python train.py --d_model=640 --n_head=8 --norm_eps=1e-05 --attn_scale=0.0884 --tie_embeddings=false --parallel_block=false --warmup_steps=35 --decay_shape="linear" --seq_len=512
MLP neurons of a small language model. Each row is named by its layer, matrix (gate and up: input weights) and neuron, and shows model dimensions 80-175. Each number is 128 + 32 x the weight over its row's rms, rounded and kept within 0 to 255. A neuron's up and down rows have the sign that makes its largest values positive.
After each neuron's rows, "fires in" lists the words (lower case) most often at its 100 highest values on Wikipedia text that the model never trained on.

L3.gate950 [ 51 139 190 133  51 164 145 102  70  91  85 138  88 133 110 139  63 133 123 201  98 169 181 123 167 157 148 118 108 155 131 133 156 170 110 115 143 111 174 150 125  80 170 135 129 104 141 132  93 157 114 170 177 107 165  98 153 136 130 118 145 143  95 161 121 112 132 117 131 131 158 111 123 193  93 175 157 155 119 153 154  97 177 171  90 157 125 105 123 142 137  80 190 188 172  68]
L3.up950 [146 123 143 128  78 140  91 161 120 129 136 126  79 153  92 128 142  61 207 185  97 123  77 143 119 122 148 104 142 114 143  69 100 178 198 151  99 117 165 114 154 192 114 113 125 117  98 129 192 157 146 169  76 125 142 148 104 105 135 108 159 150  84 139 104 121 157 130 160 158 132 129 134 126 128  63  99  90 185 201 100 118 112 150 110 100 109 157  67  90 108 124 187 139 146  82]
fires in: "as", "including", "include", "includes", "addition"

L9.gate251 [106 148 103  64  74 150 102  73 124 181 161  91 150 149 108 134 128 205 109 168  91  60 131 146  86 121 111 197 151 170 185 156 129 136 136 136 151 107 158 132  95 136 134 115 143 135 168 100 177  85 155 121 137 115  69 177 104  83  44 156 172 110 121 145 139 161 147 136 134 128 125 112 181 114 138 143 174 149 122 105 131 203 168 120 155 164 194  97 100 116  87  95 192 173  60 126]
L9.up251 [121  74 128 122 119 118 127  86  79 111 162 160 113 122 100 160 126 193 121 159 166  86 168 123 143 150 151 133 188  94  95  95 134 110 111 141 140 131 124 100 107 106 107 116  82 146 131 134  96 150 143  91  86 122 115 174  93 157 181 144 132  97 129  79 115 119  68 170 113 109 119  68  74 182 122 124 128 116 167 120  83 115 137 138  93 158 112 106 137 130 129 113 168 177 157 120]
fires in: "was", "been", "in", "is", "be"

L9.gate1092 [ 79 159 139  64 152 172 118 131 148 119 130 166 192 179 143  70 153 140 154 136 158 169 157 104 144 116 126 130 135 142  45 161 175 106 170 133 152 139 128 106  51 104  94  95 117  78 150 173 130  76  93 136 136 131 116  64 153  97  87 112  92 141  93 162 134  97 128 104 149  74  89 129 120 157 153 170 165  97  67 111 111 136 122 152 177 112 145 141 157  94 164 158 114 123 138 129]
L9.up1092 [145 123  83 108 166  91 135 129 142  99 140 128  83 157 150 105  98 105 121 147 109 140 153 101 188 133 138 133 143  97 160 140 145 151  63 156 111 158 141  87 146 171 160  52  98 140  93 132 163 114 131 141 102 142 107 144 138 114  86 102 110 138 128 114  94 163 157 126 136 132 153 230 100  89 212 138 171 190 150 146  97 147 115 122  83 160 128 118  90 113 103 176 141  98 125 150]
fires in: "the", "a", "this"

L4.gate609 [113 156 136  82  98 150  95 105 131 132 144 125 136 173 159 201 127 109 130 125  93 118 146 114 121 131 120 156 161 150 104  59 137  88 154 176 120 131 133 158 123 128 111 171  86 123 121 176 141 120 158 184 133 113 141 156 115 127 144 165 154  48  98 167 207 157 139 121 204 185 147 153 130 184 105 194 106 140 132  87 135 106 146 162  51 163 135 111 155 134 170 166  37  91  92  97]
L4.up609 [127  59 114 127 166 146  68 118  49 123 112  94 110 179  98 123 127 166 188 109 107 149 151 170  63 118 122 157 120 188  62 104 186 113 119 129 119 114 113 147 109 157 111  80 127  90 151 156 195 100 166 134 141 162 116 145 156 166 124 152 161 109 133 127 156 125 104 105 187 120 131 153 122 146 120 138 145 181  80 107  85 118 124  96 167 164  90 166 119 113 141 131 145 122 122 107]
fires in: "real", "grande", "special", "grand", "doubles", "presidential"

L9.gate485 [111 115 142 168 106 167 169 138 195 148 141 130 183 113 122 101  95 146 168 135 177 118 126 102  90 160 135 152 162 102 134 208 171 104 163 125 164  75 169 144 157 169  28 131 108 155 153 148 213 126  76  91 135 169  79 111 102 130 120 147 147 158 165 172 149  74 136 105 155 100 114 113 169 184 168 164  88 169 122 123  53  80  59 182 143 131 162 145 156 163 135 196 150  94 178 164]
L9.up485 [131  74  75 146 151  96  94 123 104 133 125 110 111 138 127 148 115  45 187 108  96 177 112 143 135  94 119 135 159 139 184 108  97 116 155  69 126 102 127 154 136 167  95  91 116 151  94 139 110 146  79 146 158 107  90 107  20 178 112 172 172 119 128 156 104 144 116 110 157 103 154 182 147 102  78 106 132 142 139 135 119  84  87  72 130 153  77 118 173 127  87 180 141  49 138 119]
fires in: "the", "this"

L3.gate1270 [116 106 116 163 107  87 165 186 150 153  93 173 126 113 104 191  78 125 143 160 110 146 155 118 155 145 130 139 106  85  98 169 179 156 134 108 144 156  88 120 173  93 132 115 134 131  97  94  93 126 134 115 139 124 110 131  98 129 100 133 161 144 134 117  86 128 160 146 174 124 154 148 170 169  92 196 132 122 124 127  82 116  92 141  57 139 173 103  95 198 105 139 146 113  66 125]
L3.up1270 [132 148 146 121  92 120 104 168 100 130  97 164 121  91 178 162 129 113 141 109 136 134 108 105 112 142 110 140  96 163  95 147 149 136 139 130  98 163 103 180 198 145 102  82 137  91 129 119 103 162  86  78 136 118 142 129 136 107  94 180 179 121 175 117 122 162 124 143  97 142 125 119 173 116 130 180 120 110 157 105 196  99 128  68 138 130 175 112 138  86 123 148 136 108 154 149]
fires in: "with", "announced", "but", "in", "had", "causing"

L3.gate312 [188 176 140 132 121 176 142 183 104 166 171 120 199 127  73 159  98 128  85 114 106 158 172 201 122  98  87 111 138  77 135 138 116 171 181 132 148 186  67  78 154 107  67 136  86  83  77 168 132 103 137 166 109 178  53  84 161 129 160  51  98 103 100 121 128  94 122 114 119 127 135 136 158 122 110 116 148 145 107  70 117 117 100 117 174 129  86 105  87  66 119 124 158  76  84 132]
L3.up312 [109 130 113  88  75 203 105  84 148 126 154 109 120 152 161 130 155  50 105 132 104 105 131 107 146 103 149 147 143  79 165 147 133 172 111 158 145 126 163 108 138  95 122 169 147 114 109  80 148 162 139 150 114 146 142  97 119 102 137 207 142 217 141 138 122 116 153 131 129 125 116 129 144 127 142 172 165 183 154  87  47 121 119 102 132  94 140  91  63  72 104 150 112 122  90 153]
fires in: "january", "december", "july", "november", "march", "october"

L9.gate1203 [108 130 112 105 137 116 161 165 123 116  76 170 146 123 195 136 145  97 129 158 154 143  90 111 159 144  83 119 117 153 135  74 171 132 131 178 121 129  83  62 114 103 178  98 143  70 162 136 106  85  91 155 124  92 155 100 163 123  91 130 118 117 106 140 146 128 114 134  53 120 154 100 146 115 156 156 138  93 109 166  86 144 118 108 137 142 166 170 114  93 115  33 134 174 109  93]
L9.up1203 [109 121 161  53 149 138 168  99 152 134 122 123 167 126 145 121 117 158 134 190  82  77 138 102 158  96  97  91 106 126 135 100 153 117 126 143 170 122 139 120  91  73 117 153  72 125 134 112 127 146 158 143 120 181  93 149  44 169 132  94 100 209 152 136 114  68 122 148 112 167  88 115 156 123 139  52 158 112  43 113  70 111 124 151 134 189 112 149 167 109 108 147 122 122 143 145]
fires in: "the", "a", "this", "new", "s", "in"

L9.gate135 [155  80 164 172 160  99 132 145 144  80 125 147 152 116 165 122  66 140 112 105 181 133 198 128 155  91 145  88 101 118  88  89 144 143 145 125 148 117  52 161 142  85 190 137 140 166 151 105 135 154  61  90 119  91 143 116  74 124  86 167 188 136  96  92  81 117 152 103  44 151  94 186 109 137 207 170 191 152  21 192 177 137 134 136 141 140 125 100 175 131 158 173 108 166 109  36]
L9.up135 [128 139 141  98 144  79  51 163 106  92 128 129 132 117 140  91 120 155 166 105 112 137 119 168 181 105 192 140 135 123 182 190 203 111 175 104 146  76 131 106 143 119 149 110 122 151 121  95 159  94 106 125 143 132 113 163 144 151 136 164 133 170 133 139 136  88 149 141  83 138 172 153 104 122 161 110 166 103  80 147 164  62  89  87 148 190 104  97 153 109 167 204 232 111 113 140]
fires in: "s", "his", "her", "a", "had"

L9.gate615 [132 147 164 116 144 108 144 148 108 134 121 193 124 159 133 110  73 117 101  69 145 132 168 125 108 152 119 101 127 180 138 154 111 130 104 142 167 118  85  85  78 148 119 143 112 123  88 156 111 157  95 123  88 138  97  84  69  97 150 156  98 150 125 171 117 135 155 144  91 115 100  55 126 103 128 117 133 127 141  95 104 155 125 133 132 118 143 152 177 112 167 101 116 120 168 132]
L9.up615 [106 118 146  82 154  85 145 123 135 102 101 125 159 131  75  68 170 138  91  94 168 160 150 183 121 132 151 105 133 131  71 135 184 139 123 137 147 139 108 158  72 135  75 168 104 121 159 147 144 171 118 147 151 119 153 122  59 152  87 145 124 175 113  95  82 150 121  31 109 114 107  87 148 199  71 118 132 140 138 139 131 122  95 134 116 138 136 135 138 151 178 128 136 161 105 178]
fires in: "the", "of"

L3.gate742 [119  94 129 144 145 163  88 145 170 147 128 166 175 145 112 161 131 114 149 151  81  89 104  81 110 152 150 173 107 102 109 136  94 170 181 183 156 155  84 138 152  84 139 156  88 202 146 119 119  96 141 165 119  86 192 112 195  99 116 148 206  41 173 132 167  80 152 162 175  81 141 113  84  73 115 113 138 113 116 133 126 100 116  82 135 150  96 138 112 164  86 186 148 120 144 125]
L3.up742 [169  76  90 112  82 145 174 125 192 162 105 119 163 100  96 108 112 110 148 150 107 150 171 111 111 152 188  99 142  95 120 140  84 132 141 101 177  81 138 126 168 114 101  87 182 151 139 100 120 147 149 130  81 150 192 157 183 137 173 175 142  95 140 113 140 127 162  51 104 137 120 110 134  89 124 191 167  82  90  91 127  80 176 121 122 173 112 111 173 169 128 173 191 180 155 150]
fires in: "is", "was", "came"

L9.gate257 [ 88 116 156 141 137 133 142 137 112  93 155 151 177 133 150 125  69  62 144  93  78 135 168 180  18 122 165 151 144 110 140  61 156 152 115 154 137 131 152  94 126  92 145  78 109 145 125  99 172 121 116 133 151 144  92  98 124 161 123 117 120 126 151 136 131 119 140 181  79 113  79 157 173 159 135 164 103 161 141  97 172 109  96 153 134 173 147 147 151 150  98  93 112 128  87 148]
L9.up257 [123  56 125 142 107  81 103  88  93  91 131 139 173 116  98  81 170 130 139 199  80 113 148  84 164 112 112 125 111  92  96  92 142 148  95 155  99 134  69 145 112 194 153 135  72  95  93 116 130 124 123  93 117 137 147 110 151 108 141 106 157 146 126 109 157 176  74 148 143 126 148 123 186 152 133  97 102 110 162 159 208 124 128 149 154 154 139 112 118 115 119 169  32 121 155 121]
fires in: "in", "and", "after", "with", "has", "had"

L9.gate1361 [126 108 148 117 145 105 126 151 151 137  76 138 157 136 116  94 152 142  79 150  98 136 156 132 126 159 160 169 200 163 206 131  96 137 161 137 144 117 126 119 103 125 109  76 126 132 103 134 143  93 155 152 127 111 101 129 113  81 112 142 183 154 149 140 137 176 138 114  89 118 153  65 159  76  87 141 114 161  90 184 154 110 128 126 158 122 163 141 177 114 107 111 190 159 111 146]
L9.up1361 [168 105 175 158 138  68 118 126  96  48 102 156 145 125 193 133 171 146 141 131 143 110 138 143 177 121 110  99 122 125  98 164  78 111 117 195 116 115 138 115  95 126 155 124 117 115  86 189 109 175 181 107 166 126 150 123  88 152 151  91 126 196 145 133 137  63 165 125 178 124 158 144  72 183 105 179  86  89 141 130 135 147  95  79 137 124 183 155 178 117 119 183 110  90 157 173]
fires in: "is", "was", "be", "are"

L4.gate948 [150 100  82 163  99 116 110 130 110 105 102  84  72 130 179 132 144 145 129 137 117 132 166  86  89 134 139 122 143  39 134 109 149 123  87 195 148 167 150 158 120 171  96 123 127  85  83 181 181 131 125 101  85 160 174 117 166 126 157 154 134 100 115 107 140  91 194 178  95  98 118  68 161 119 118 172 124 156 148  78 120 144 112 108 167 123 120 140 116  90 140  90 183 144 159 147]
L4.up948 [121 107 134 111 195  92  85 178  94  88 129 169  51  97 169 124 109 140  77 133 166 126 155 124 120 111 125 110  83  86 136 120 141 109 119 158  81  77 134 187 156 180 129 146 192 103  71 152 180 144 105 151 119 179 144  88  92  83 109  69 155 159  98  89 106  87 113  98 123 101 122 105 180 129 126 138 131 155 118 137 172 143  92 117 160 101  83  88 135 136 116 151 152 124  89 137]
fires in: "of", "from", "total", "ofakim"

L4.gate1256 [188 120  94 154 113 164 161 144 100  23  72 144 141  62 137 124 102 135 157 102 103 113 192 110  95 123 125 101 136 125 139 150 138  83 111 106 187  93  79 121 134  86 181 109 150  93 118 133 145 144  99 155 157 145 127 106 177 134 153 126 145 129  92 186 170  78 109 125 182 129 129 107 142 142 149 147 140 114 131 165 116 126 154 102 126 146 109 117 162 144 132 128  53 110 162  81]
L4.up1256 [ 93 140 198 111 140 149 137 121 123 121 148 104  95 145 166 135 145 124 142 115  80 158 132  71 236 161 146 150 156  94 128 109 129 157 161 171 107 115 133 117  64 130 140  99 135 118 135 131  97 179 169 105  88  87 118 145 108 186 144 145 148 117 121 142 102  39 169 184  97 132 166 138 154 113 112  65 160 121 137  97 122 171 147 152 112 107  95 137  86 177 120 202 171 150  95 144]
fires in: "for", "in", "as"

L3.gate1483 [155 143 121  77 175 100 135  72 118  97 131 140 119  97 133 153 155 135 115 135 147  85 149 234 144 143 130 117 143 130 125 154 128 123 113 103 124  56  91  97 160 127  94 156 173 175 129 166 180 154 127  83 135 118 148 187  89 118 158  76 185 107 168 127 103 155 120 107 148 146 109 149 152 181  89 138 179  97 168 137 134 111  92 126 133 153 134 101  48  92 117  95 162  79 113 141]
L3.up1483 [133 148 140 108 105  82 113 135 113 129 143 113 146 109 116 138 144  79 148 177 128 148 158 119  95 136  89  95 136  71  90 162  82 119 124 125 131 132 119 116 113  90  64 152 154 141 112  94 146 152 164 160 164 129 122 124 179 217 146 173 143 140  67 150 152 174 121 158 158 102 144 120 108 120 133 168 151 150 139 155 116 156 133 167 108  94 180 173 136  75 113 166 149 110  94 167]
fires in: "march", "april", "marton"

L4.gate52 [124 153 135 106 159 148 150 149 112 136  76 107 141 107 105 124 125 141 123 159 101  97 101 151 144  88 141 110  51 148 100  96 142 133 121  84 115  99 137 118 155 142 117  93 130 152  75 160 130 133 158 124  80 130 140  96 183 143 105 150 150 128 147 158 156 139 116 103 119  92 126 159 120 134 131 137 121 130  76 118 100 117 139 121 136 113  97 161 142 142 125 141 100 134 136 150]
L4.up52 [159 120 119  68 153 116 136 117 175 144 129 142  94 157 141 114 124 132  93 135  77 108 154 167 154 131 192 160 104 147 114 133  83 154  96 120 175 155 127 138 141 123 128 110 169  91  67 153 120  99  89 126 105 157 126 188  74 116 174 172  80 199 173 148 135  99  81  91 130 131 173 163  98 136  91  88 134 135 106 174 161 133 122  49 145 153 102 115 165 132 172 170 159 132 225  93]
fires in: "not", "are", "were", "was", "can"

L9.gate198 [ 90 138 125  81 167 119 134 184 129 168 134 121 142 127 124 140 130 134 154  78 119 178 167 103  72 136  93 204  87 133 100 133 109 128  97 100 117  82 105 167 161 149 147 104 133  86  91 182 115 105 111 138 126 142 114 106  93 121  71  84 132 156 145 123 160 149 134  99 100 121  91 129 120  97 129 122 133 118 156 124 107 141 104 178  93 169 154 141  86 114 167 122  73 153 156  95]
L9.up198 [ 63 179 157 112 186  98 138 189 120 157 152 132  66 127  99  50  57 106 114 116  82 142 156 142  74 109  86 174 134 121 134 127  61 111 158 112 148 125 143 135 134  96  99 103  92  87 117  97 121 121 159 151 135 170 144 110  86 122  93 100  83 154 151 122 109 140  89 103 137 103  97 190 164  78 106 153 122 101  99 146 127 146 142  63  86 127 147 185  85 126 104 116 134  82 118  47]
fires in: "the"

L9.gate1379 [141 110 137 100 159  96 118 137 152 103 123 168  90 121  55 187 109 139 175 120 122 194 101  95 156 154 133 107 131 171 117 149 120 109 103  80 182 138 149 112 184 128 142 122 168 179 121 173 179 132 150  70  77 129 126 131  96 126  83 147  64  76 148 214 147 187 101  99 124 165  96 117 122 113  39 132 131 172  95 152  88 102 108 138 129  95 134  63 144 100 130 119 115 147 142 140]
L9.up1379 [140 130 149  66 150 147 139 138 127  65 156 125 177 166 178  69  92 124 152 102 179 102 107 116 132  89 127 130 152 156 124  96 160  97 148 150 115  96 146  93 118 129 127 122 159 126 127  96 144 109 143 119 123 104 199 112 111 125 112 129 119 145 114 126 110 165  96 149 147 185 142 138 132 122 126 120 110 124 117 128  82  96  87 119 159 173 133 122 117 158 139 198  85 125 161 165]
fires in: "the"

L9.gate525 [113 106 187 102 168  62  95  73 190  63 117 148 122 153 128 100  94 152 149 121 122 119 142 125 149 131 156 101 141 146  92 185 168 126 104 114 104  80 137 135  98 145 126 117 148 133 172 144 141  91  78  92  81 125  97 165 143  97 187 106  87 124 153 119 128  89 147 105 148 133 172 119 104 207 108  91 123 162  95 170 141 126 108 138 153 103 199 175 125 170 116  92  74 178  96  92]
L9.up525 [101  91 140 122 135 108 185 137 102 190 128  85 121  80 135  81 156 120 129 133  89 180 129 104 114  94 115 174  82  69 134 118 127 144  93 110 135  97 184  84  94 120  89 148 175 123 127 151 167 113 185 147 164 139 159 132  46 162 109 127  66 135 108 138 181 110 150 127 167 231 163 148 110 166 149 209 108 154 154 123 139 117 164 129  86 180 160 167  86 155  23 110 129  89 148 126]
fires in: "the", "it"

L9.gate1001 [176 146  75 111 122  88 127 156 142 179 156 125  96 176  83  87 127  99 149  98  84 145 127 172 127  69 103 107  38 157 165 175 168  96 131 151 119 130 147 134 158 137 126  69 129 106 143 127 161  83 126 187  78  86 143 139 121 126 167 107 163 133 150 108  97 132 106 152 125 109 128  81 159  83 121 208 147 111  59  89  86 186  65 113 196 143 174 147 176 112  80 108 161 141 192 205]
L9.up1001 [ 75 140 114 103 125  91 110 151 189 145 114 111 127 169  95 124  97  97 162 130  98  78 179 169  86  99 203 140 164 179 154 151 192 138 140 136 143 123 103 129 113 127 107 110 102 111 146 113 125  89 138 147 145  90 144 134 102 119  55 140 179  77 158  70  97 121 137 152 142 104 124 124 110 181 161 170 113 122  98  89  80 107  96 129 117 116 177 106  47 118 148 100 181 188 176 160]
fires in: "the", "and"

L9.gate1381 [144 128 133 163 113 108 145 133 141  87 120 127 126  79 114 137  69 134  87 143 180 201 188 141 108 191  66  99 129 139 152 145 123 114 134 105 110 111 113  99 152 145 106 147 113 127 115 130 194 141 135  91 100 150 100 185 135 163 178 180 155 122 172 160 197 116 150  52 127 165 170 138 186 106 137 136 127 129 142  67 143 122  85 171 184 104 112  95 130 149 127 117 174 135 119 142]
L9.up1381 [159 131 138 112 168 175 141 150 189 110 125 128 112 194 124 121 147  62 159 102 163 105  77  95 118 180 122 142  96 166 113 191 108 106 130  68 139  57 104 140 166 126 151 155 135 147 149 188 155 120 117 123 130 113 159 167 105 116 119 170  76  98 160 134 133 138 134 145 152 147  52 120 212 152 149 145  89 108 117 177  41 117  60 160  98  85 156 165  89  94 131 159 118 168 113 134]
fires in: "the", "s", "main"

L4.gate1317 [176  70 156 120 158 137 150 130 162  58  89 168 143 153 160  87  83  90  87  89 176 135 110 127 111  83 184 164 134 105 188 102 129  90 163  83  54 103 167 105 174  79 152 127 177 113 165 143 102  90  92 102 136 115 161 127 103 139 145 112  85 155  85 207 137 146 118  57 125 163 127 134 152 139 108 127  89 141 128 143 110 118 121 132 132  32 129  95 150 153 123 148 141 139 119  60]
L4.up1317 [109  86 205 170 133  94 180 176  88 116 140 121 179 153 150 140 134 137 129 155 109  80 167 115 150 136 154  97 159 112  80 112  73 141 166 113 117 152  70  83 159 178 166 168 132  73 159 124 122 107  74 120 108  58 115  72 147 167 129 135 141 139 141 109 123  93 107 137 131  74  98  80 116 152  98 122  89  88 172 128 104  69 167 171  73  97  97 107 167 160 137 101 122  85 131 108]
fires in: "when", "who", "among", "in"

L9.gate973 [ 78 113 152 158 111 140 165  91 135 150 137 129 142 147  90 109 139 127 146 159 130 107 171 128 102  86 148 118 118 132 162 144 180 106 120 109 124 106 136 119 136  99  49 147 146 109  82 113 211 100  72 108 114 157 110  94 145 100 124 154  82 111 154 171 112 139 118 105 106 125 147 121 161  68  41 136 128 120  87 109 115 108 128  93 117 170 152 103  90 107  78 124  87 134 142 111]
L9.up973 [171 116  98  80 202 193  28 106 178  71 112 180 117 158  85  82  94  93 175  82 163  71 195 117  88 141 128 122 135 163 134  98 125 168 165  92 171 104 164 118 115 158  87  95  90 134 145  83 108 140 131 158 113 123 106 131 112 109 143 161 129 129 122 192  92  97 131 123 152 144  99 131 171  93 102  70 137 167 101 131 143 108  68 129 105 110 168 118 143 108 146 151 119 167  63 167]
fires in: "the"

L3.gate739 [112 165 183 148 104  98  97  92 175 145 107 135 148 117  91 168 105  69 149 143 139 106 152 151 172 109 137 108 118  96 156 110 156 102 161 147 189 177  97  90 114  83 173 160 111 121 155 115 150 168 115 147  74 178 168 106 146 145  39 206 180 157 147 123 161 139 123 188 144  81  91 166 174 172 170 159  71 112 127  63 145 133 110 140 138 108  78  94 156 170 154  67  87 156 143 142]
L3.up739 [136 121 210 137 224 157 128 100 105 128  74 192 128  96 115 130  71  71 113 132  89 166 103 172 105 139  87 132 119 138 123 129 151 129 121 131  93  85  97 140 146 131 153 149  67 136 149 124 142 119 149  98 102 121 140 142 120  87 181 112  73  99 124  98  89 147  90 122 199 113 146 110 149 176 106 144  93  73 170 137 156 142  82  71  87  91 125 117 153 150 124 126 125 127 122 135]
fires in: "has", "have", "had", "also"

L3.gate970 [132 136 155 188 111 157 116 147  88  64 145  98  97 149 144 121 159 110  98 120 142 121  89 101 146 100  94 120 119 106 196 134  90 131  95 107  84 113  95 149 149 157 100 147 130 127  52  84  94 185 141 136 168 158 129 157 178 135 108 136  82  94 135 172  99 118 152 134 122 145 118 159 112 155 110 200  95 154 133 116 104  87 151 125 169 135 139  98 142 168 167  96 160 103 107 164]
L3.up970 [112 131 175 140 115  73  75 123 139 152 147 194  79 124 136 135 106 134 142  89 150 124 172 175 140  50 161  64 112  70 117 119 133 131 132 131 106 113 134 182 151 141 106  45 165 133  96 110  84 100  84 179 150 178 121 107 128 135 135  49 105 130 101 140 128 154  86 136 174 142 137 152  47 151 184 124 109 113  84 233 141 105  59 128 112 133  62 138 105 129  71  73 151 183 114 146]
fires in: "to", "at", "of", "from", "quite", "through"

L4.gate1076 [158 115 130 127  74 155 121 153 161 126  91 126  89 141 112 162 176 136 144 123  50 164 149 101 114 126 120 152 125  78 107 146 113 151 163 152 132 113  88 113 130  83 155 100 109 119 112  90  95 107 137 150 141 120  98 132 128 136 106 127 124 102 112 120 127 129  83 123 206  79 102  92 223 131 120 135  83 169 141 121 160 150  67 173 161 140 118 124 113 191 125 158 138 100  89 129]
L4.up1076 [ 22 132 144 197  87 164 133 119 167  92 149 210  88 140 107 180  79 152 130  67  85 104  98 164 156  96 115 172  90 159 120 112 109 141 158 110 139 138 141 148 204 160 161 115  78 141 152 120 150 225 175 104 143 100 181 136 139 136 100 167 125 151 122 124 142 100 117 182  99 197 149 130 206 187 110 122 164 148 117 106  96 106 103 128 126 135 190 152 114 113 107 150 164 100  86 128]
fires in: "with", "in", "to", "was"

L9.gate1582 [130 103 194 153 147  95 160 107 171 107 103 151 119 161 136  93 116 118 153 117 111 163 156 154 119 144  47  78 171 111 127 172  97 170 170 137 129 124 118 172 189 168 143 181 158 115 124 126 137 142 156 144 104  67 158 127  89 170 148 157 131  90 199 155 137 106 106 129 124  97 140 123  90 113 122  98  54 180 136  99 118  83  93 140 138 106 117 136 139 174  93 131  97 148 174  96]
L9.up1582 [116 113 120 130  77 135 113 102 142  79  81  91 165  76 182 117 124 143 152 136 100 127 193 160 150 134 114 157 192 125 207 133 133 113 130 175 165 115  68  90 163  87 122 122 139 138 122 144  97  81 171 133 152 136 134 185 102  85 169 150 209 103 186 152  83 117 101 119 117  67 151  71 131 142 110 157 133 164 102  86 119 126 142 126 127 188  85 115 133  91 103 150 102 150 142 139]
fires in: "can", "may", "is", "could"

L9.gate358 [157 182 124 128  56 188 185  88 111 124 163 228 156 147 185 148  85 140 132 152 114 150 124 106 163  84 184 187  89 118 159 170 113 137 107 116 100  72  98 176 162 102 165  90  91 137 176 161 130 108 102 144 166  94 137 144 155 144 153 112  77  94  99 175 143 107 167 101 129 143 106 110  98 108 178 146 163  70 159 141 130 102 165 131 116 127 142 120 175 103 142 117 163 161 157 146]
L9.up358 [113 114 151 162 154 108 163  91 100 163 139  79  94 104 190 124  77 134 129  92  93  98 152 104  97  81 140 152 104 157 130 162 141 132  93 180 145 113 125 123 116 136 112  51 138 148 143 167  69 152 132 145 111 197 124 170  98 170 100 102 104 104  81 116 145 109 108 107  99 108  84  99  83  99 162  76 100 167  87 158 155 113 141 121 102 131 150 100 116 112 111 121 169 148 177  89]
fires in: "a", "in", "affirmed"

L9.gate558 [159 159 173  45 164  97  55 122 114 113 102 156 151  98 124 114 119  71 128 119 119 124 107  81  76 102  74 142  87 138 108 125 171 103 144 116 167 148 134 161 143 100 119 154 152 144 109 123 139 135 161 134  83  69  86 159  71  41 140  85 145 155 146 128 125 181 125  82  97 103 153  86 163 116  86 174 111 142 128 126  90 123  88 126 120 136  95  80 129 112 172 130  75 147  98 153]
L9.up558 [139 137 173 201 174  59  84 127 130 132  98 135 195 111  81  96 186 146 166  68 160 127 144 150 116 128 125 118 155 172 159 124 140  78 112 204 140  72 127 107 155  98 112  80  96 107 113 151 166 163 205 129 156 200 158 142 118 116 166 103  68 104 137 103 159 157 106 131 182 159 134 115 107 129  87 135  88 126 147 115  97 129 155 173 114 103 105 138 146  55 165 117  83 203 106 161]
fires in: "of", "on", "about", "to", "and"

L3.gate11 [123 141 109 137 111 134  91 154 149 151 169  88 133  83 188  98 182 163 233 125 180 107 129  94  97  98 142 146 124 109 109 137 132 144 125 136  87 136 112 170 150  88 105  79 122 218 124  60  99  84 181 150 134  97 110 118 140  79 151  79 131  85 131 115 146 129 118 119  93 136  95 131  92 185 140 108 101 143 197 108 133 158 140  78 180 162 163 160  77  90 157 147 182  98 169 151]
L3.up11 [157 134 154 121 108 117 155 146  94 127 132 132 135  92 160 149  65 152 124 153 159 210 136  86 118 135  74 130 119 201 155 126  61 139  81 159 102 153 135  72 150  90 141 135 145  95 140 121 106  69 104  84 144 186 163 170 184 115 115 134 140 182 138 143 112 151 132  96 131 144 112  86 163 114 152 149 108 141 145  97 160 192 136 167 160 120 143 119 160 177 125 199  94 143 135 132]
fires in: "and", "is", "being", "also", "was", "are"

L9.gate1180 [106 148 102 193 175 149 134 130  84 103 126 152  70 134 157 101 170 140 133 126 142 149 146 110 151  76 176 137  41 126  86 163  67 147 122 149 175 143 124 198 129 123 175  89 113 139 118  95  74 206  95 175 196  88  74  84 113 130 153 110 100 157 121 152 138 159 138 151 152 117 122 138 140  94 161 135 171 162 119  63  91 133  69 119 158 106  86 144 171 103 190 144 134 137  94 170]
L9.up1180 [ 71  95 149 150 164 139 113 126 158 112 202 171  98 180 147 180  94  94  84  59 127  99 123 117 116 119 143  85 107  91 124  94 112 221  48 174 140 152 117 145 157 115 150  91  64 138  99 196 173 143 107  79 172 115 153 115 131 148  98  78 143 144 106 139 158 103 165 197 109 164 118  87 129 143  86 148 118 181 224  89  99  70 135 117 136 175 119 218 109 134 112 139 108 159 106 181]
fires in: "a"